MLP neurons of a small language model. Each row is named by its layer, matrix (gate and up: input weights) and neuron, and shows model dimensions 0-63. Each number is 200 + 30 x the weight over its row's rms, rounded and kept within 0 to 999. A neuron's up and down rows have the sign that makes its largest values positive.
After each neuron's rows, "fires on" lists the tokens most often at its 100 highest values on Wikipedia text that the model never trained on.

L7.gate404,191,200,188,242,235,218,223,163,148,197,145,273,223,184,187,215,214,201,154,183,193,197,172,208,167,122,194,176,180,190,196,256,123,197,127,205,173,207,202,232,172,184,175,235,231,210,220,165,225,202,199,254,234,190,126,235,177,176,224,208,233,143,233,255
L7.up404,229,183,170,154,231,194,209,195,146,202,196,209,197,194,268,174,185,219,131,154,215,171,164,159,201,217,177,187,207,198,160,218,186,155,177,165,125,199,179,199,205,194,172,173,232,226,186,180,187,231,175,186,216,244,175,216,157,201,202,184,219,224,233,204
fires on: "ie", "ess", "ore", "e", "ue"

L3.gate104,246,160,173,232,203,214,208,173,177,167,209,227,183,156,236,235,145,221,171,228,221,181,232,191,219,189,195,182,264,228,235,197,293,201,180,226,190,252,199,191,220,166,204,263,183,244,220,173,193,181,227,204,175,185,176,192,224,217,165,175,196,207,172,171
L3.up104,190,186,267,213,153,217,139,195,186,150,229,162,238,186,208,206,199,232,159,192,205,208,215,218,249,214,235,127,175,152,234,190,203,172,195,211,210,237,139,208,211,212,236,238,153,190,208,226,165,196,181,178,184,205,183,209,248,225,215,156,220,208,148,155
fires on: "o", "e", "t", "er", "ov", "est"

L5.gate183,205,236,184,223,189,237,215,205,227,172,170,242,180,224,174,184,143,237,179,231,211,194,209,216,215,186,199,257,249,184,191,192,203,158,183,201,171,246,274,208,228,178,220,238,193,165,268,187,183,218,230,206,249,183,170,201,198,206,302,256,177,148,181,145
L5.up183,206,193,225,259,187,202,217,210,218,215,140,225,139,156,155,207,234,212,194,186,251,189,167,226,174,178,189,189,216,116,166,207,125,144,208,240,191,226,121,189,222,149,258,189,215,196,216,216,163,183,199,224,209,210,265,181,138,203,283,228,189,166,240,134
fires on: "al", "ul", "ic", "ing", "he"

L5.gate464,241,212,177,215,248,215,186,214,218,114,222,197,178,177,168,208,224,210,220,184,197,228,224,185,203,210,168,227,196,214,185,204,191,174,173,206,192,244,188,251,153,190,256,209,159,146,252,234,242,256,214,160,223,171,179,134,114,258,254,228,202,182,138,225
L5.up464,133,207,217,158,204,208,149,200,240,231,213,169,162,144,136,238,167,182,196,179,161,159,190,248,225,212,201,208,192,196,208,171,168,255,222,188,187,160,130,219,197,133,146,224,196,173,192,175,212,272,188,195,200,184,203,270,223,171,162,207,183,209,191,220
fires on: "y", "it", "c", " Al", "er"

L7.gate313,166,219,239,268,195,211,213,168,203,202,216,220,175,197,160,206,208,215,235,211,209,204,236,224,232,213,184,182,175,189,166,211,181,191,215,232,208,207,212,181,162,231,251,204,231,151,218,205,180,263,232,173,243,177,276,189,203,236,232,238,185,167,230,214
L7.up313,210,201,163,212,171,219,183,198,202,235,183,199,173,155,169,193,229,205,263,199,248,187,211,172,240,188,226,209,166,235,210,261,178,179,177,203,166,151,174,175,223,193,144,201,176,221,165,182,178,240,176,198,174,226,226,220,246,173,205,201,231,158,241,243
fires on: " w", "y", "est", "od", "it", "st"

L8.gate615,188,242,172,177,205,222,254,207,208,118,227,205,179,226,200,215,187,236,197,180,216,238,160,192,154,169,163,188,231,174,162,194,180,181,243,183,221,183,165,222,160,207,225,220,193,198,204,223,194,219,198,192,225,191,207,204,198,155,247,197,149,165,202,213
L8.up615,158,197,224,176,161,217,183,197,216,202,195,209,217,185,185,225,198,251,222,181,229,243,154,210,165,188,198,210,157,236,181,150,110,204,246,185,235,187,182,220,204,224,202,199,181,206,257,186,196,204,174,168,196,137,145,226,199,178,186,192,206,206,210,211
fires on: "it", "at", "c", "ep", "f", " 19"

L9.gate241,189,223,209,200,169,226,217,189,173,187,214,208,149,211,190,194,196,228,243,206,223,217,203,239,205,248,267,240,177,211,193,172,230,198,239,163,233,228,229,198,191,191,244,182,176,212,162,147,216,232,182,223,167,180,164,188,195,241,211,170,245,233,186,194
L9.up241,207,238,185,239,198,215,219,179,196,204,195,200,168,161,208,242,187,179,201,185,215,245,192,212,255,191,232,201,216,160,126,139,215,165,217,181,151,216,162,168,218,195,242,217,162,179,173,212,215,177,261,224,224,222,252,213,193,194,241,201,170,219,219,212
fires on: "ce", "il", "ay", "al", " of", "ing"

L11.gate100,171,239,212,184,226,196,235,235,188,217,238,183,191,220,221,250,257,177,246,240,180,152,200,181,220,155,199,197,209,236,172,221,245,188,177,189,237,226,187,237,183,173,197,202,226,179,198,234,186,202,238,226,229,166,188,215,275,267,160,191,225,212,180,209
L11.up100,173,223,213,211,184,230,241,256,160,200,188,219,139,170,170,207,220,219,171,221,191,196,179,228,190,218,120,181,211,196,160,158,231,145,176,173,271,213,137,237,158,211,186,168,218,231,223,250,181,222,154,221,213,192,215,227,162,236,193,160,255,246,238,196
fires on: " l", "her", "ul", "l", "er", "o"

L11.gate488,232,231,183,186,192,227,221,226,152,191,215,280,217,189,166,233,187,199,190,160,138,142,198,223,146,209,176,173,226,210,169,178,218,217,205,214,230,186,140,242,142,202,245,217,262,218,235,206,221,203,200,195,179,229,221,204,247,215,172,250,169,179,211,230
L11.up488,194,207,148,197,223,184,216,205,200,216,221,219,203,199,170,213,220,238,218,141,227,210,215,249,187,182,219,225,186,190,167,243,233,161,216,202,197,193,154,210,189,228,133,189,236,225,214,186,190,218,205,166,235,225,190,214,169,139,150,255,230,215,185,200
fires on: "s", "c", "it", "ic", "l"

L4.gate170,214,178,201,199,213,214,173,250,232,171,172,197,173,241,156,167,205,178,198,247,190,237,218,178,216,217,225,258,181,163,187,172,153,215,202,258,207,201,178,195,212,195,207,207,190,173,179,149,234,195,201,229,158,219,161,211,227,120,237,191,237,217,201,153
L4.up170,218,200,126,218,161,227,205,231,200,203,208,181,216,182,185,249,206,165,214,183,199,180,222,190,183,179,171,210,169,222,222,198,173,195,229,165,206,204,195,247,151,226,187,168,191,223,178,215,198,225,188,176,161,202,149,198,265,279,150,189,193,214,201,206
fires on: "ter", "an", "el", "end", "y", "h"

L9.gate420,142,204,224,228,217,240,217,167,162,219,248,206,199,200,179,194,227,185,180,163,200,208,229,150,184,189,234,141,239,214,227,292,171,176,202,263,150,221,215,230,248,235,238,200,206,206,217,223,188,227,175,193,199,229,162,241,223,217,176,226,209,165,194,170
L9.up420,201,169,231,190,181,226,208,123,204,171,231,175,230,234,207,173,179,194,138,172,216,165,171,150,155,177,226,194,240,243,202,260,178,209,200,154,219,164,164,181,243,249,189,175,207,248,191,208,165,209,234,184,210,228,195,207,194,196,205,241,213,203,199,180
fires on: "ly", "ore", "y", "ic", "ess", " and"

L3.gate586,202,188,201,200,197,190,158,202,183,228,168,257,209,214,136,217,196,187,224,183,153,212,203,167,196,166,211,234,188,185,190,290,173,222,179,219,197,204,169,90,204,224,236,181,188,193,247,166,231,201,200,199,221,159,229,148,216,212,236,179,209,225,213,191
L3.up586,229,208,231,223,181,187,188,219,164,267,233,255,181,198,194,193,213,187,197,171,224,207,175,203,244,205,216,176,194,185,227,238,228,222,204,224,198,209,158,217,196,209,177,197,215,218,195,206,223,155,168,184,253,205,167,169,224,185,214,185,150,240,208,246
fires on: " k", "ro", "om", "ot", "an"

L5.gate150,261,202,154,195,209,181,177,187,189,167,227,202,235,215,158,209,206,229,222,203,257,229,169,151,230,168,178,250,200,167,217,180,202,237,191,224,179,216,143,218,247,187,195,262,202,238,202,176,222,186,187,200,217,206,153,176,193,164,181,223,195,240,190,153
L5.up150,222,195,226,205,212,181,225,177,179,164,248,206,251,200,176,159,220,159,207,187,185,185,200,140,178,209,224,230,217,245,205,155,168,222,207,202,180,162,143,207,180,193,200,237,186,226,213,218,170,248,158,179,220,216,187,264,236,224,182,244,155,227,197,183
fires on: "ed", "ud", "g", "ur", "y", "h"

L3.gate491,233,174,165,177,168,243,152,189,272,120,210,250,161,259,217,166,159,221,193,205,200,175,243,191,200,221,225,202,196,269,198,202,204,213,198,223,205,180,200,205,247,190,143,200,208,215,192,244,221,184,156,241,154,253,205,206,235,181,223,202,179,235,195,163
L3.up491,231,230,231,161,158,225,184,200,240,215,264,190,237,205,190,172,210,222,126,182,189,163,200,194,195,248,210,175,229,227,197,144,177,124,182,230,208,226,220,209,156,235,176,193,195,220,192,218,173,192,194,145,169,201,196,232,182,172,221,195,226,252,146,209
fires on: "r", "e", "p", "t", "as"

L5.gate258,178,132,174,176,161,217,177,233,148,217,179,251,193,186,218,173,190,185,153,156,177,221,216,182,216,235,211,161,189,189,168,247,241,190,199,226,187,194,211,207,198,203,182,186,254,217,241,229,195,248,197,217,150,190,273,198,188,167,211,208,162,211,235,255
L5.up258,199,193,169,211,194,188,227,176,144,160,168,181,153,177,188,176,217,211,205,211,194,239,223,245,200,220,175,157,125,255,216,248,212,227,195,177,221,204,160,139,185,197,161,211,216,202,174,203,173,217,190,179,202,179,253,200,171,211,163,239,197,226,189,267
fires on: "c", "ess", "ers", "s", "ri", "p"

L3.gate645,228,130,163,184,189,259,188,273,190,242,217,204,172,193,200,150,187,185,202,240,156,220,206,199,224,203,222,167,246,200,210,220,161,260,229,188,200,231,241,202,208,175,206,179,203,182,208,227,163,234,223,187,181,155,195,148,160,180,195,183,227,222,220,205
L3.up645,165,227,146,211,211,203,189,198,149,232,149,211,145,193,198,206,231,201,194,178,202,199,197,179,247,226,131,182,186,169,186,217,209,192,238,198,200,231,213,186,227,216,231,193,207,175,243,219,195,222,201,211,217,251,230,195,166,211,213,253,165,224,182,209
fires on: "1", "ot", "7", "3", "6", "8"

L11.gate644,213,211,157,228,247,180,238,192,218,222,264,207,237,214,210,154,268,279,201,230,205,228,202,202,187,156,223,169,233,202,227,180,192,199,190,181,155,229,203,254,182,152,221,195,194,212,175,230,202,209,240,175,211,145,186,221,176,206,183,221,172,223,243,212
L11.up644,235,226,186,202,205,214,221,198,245,209,222,202,234,179,206,237,262,215,210,193,199,198,158,228,165,207,189,213,207,153,146,205,190,262,220,207,209,212,127,179,172,196,168,193,222,127,142,220,182,238,215,224,223,276,198,188,249,157,237,171,241,211,195,228
fires on: "s", "es", "re", "er", "ies", "as"

L7.gate482,172,202,227,157,176,224,146,241,200,231,207,225,130,158,215,198,177,232,144,188,177,231,201,159,253,177,178,180,231,172,181,220,151,192,227,206,232,184,246,194,205,191,171,129,201,177,246,180,169,168,200,221,254,175,241,184,164,177,215,214,224,114,166,192
L7.up482,218,190,200,184,286,181,190,239,223,229,201,217,176,171,208,199,233,173,216,182,204,203,231,214,138,157,170,152,208,116,218,235,188,228,223,197,227,155,202,246,192,207,141,161,176,182,233,233,156,217,214,253,212,214,216,217,193,221,225,253,234,227,155,186
fires on: "2", "1", "7", "3", "4", "9"

L7.gate372,214,195,205,214,216,210,244,210,215,208,153,236,207,208,183,185,182,223,164,229,173,237,195,190,181,208,246,249,241,189,175,187,198,237,248,201,141,93,231,189,239,160,166,238,190,226,189,226,266,191,185,181,209,208,215,194,172,189,161,215,242,197,159,173
L7.up372,200,238,149,166,246,213,254,197,174,197,186,217,225,131,149,156,202,214,168,155,188,173,225,154,182,191,164,181,178,179,253,172,174,194,184,228,156,201,231,154,212,136,174,183,185,196,196,238,185,171,154,197,128,178,222,199,215,169,213,175,199,199,201,186
fires on: "ro", "g", "ra", "o", "P", "an"

L5.gate693,212,170,175,195,203,223,162,196,170,216,178,256,185,202,180,190,226,239,229,176,173,133,184,200,205,155,238,248,271,177,224,254,197,209,192,194,212,204,208,166,207,217,179,207,206,194,238,193,267,150,210,162,209,203,193,173,192,179,190,192,236,214,160,216
L5.up693,224,193,221,214,224,189,262,199,160,216,190,242,188,234,148,203,211,181,172,195,253,235,184,198,145,204,201,224,181,162,194,110,195,201,158,139,168,201,216,202,227,194,186,175,156,211,171,251,195,209,173,152,192,210,218,228,203,193,183,205,196,242,197,185
fires on: "ro", "an", "r", "oun", " of"

L7.gate492,219,218,166,208,220,192,170,256,220,200,204,203,203,177,248,179,229,193,199,191,191,245,183,220,162,222,256,174,234,207,218,199,241,245,248,207,201,182,194,173,163,205,169,208,202,187,185,250,212,225,170,194,213,213,210,261,178,204,200,156,232,204,180,244
L7.up492,248,187,233,197,160,211,179,195,220,209,179,228,192,223,260,250,239,161,190,236,229,170,217,230,175,203,167,162,233,151,204,151,168,236,181,202,194,204,200,182,197,146,227,230,243,194,144,226,165,250,206,224,229,206,221,226,221,149,196,215,210,207,251,155
fires on: "k", "er", "as", "od", "w"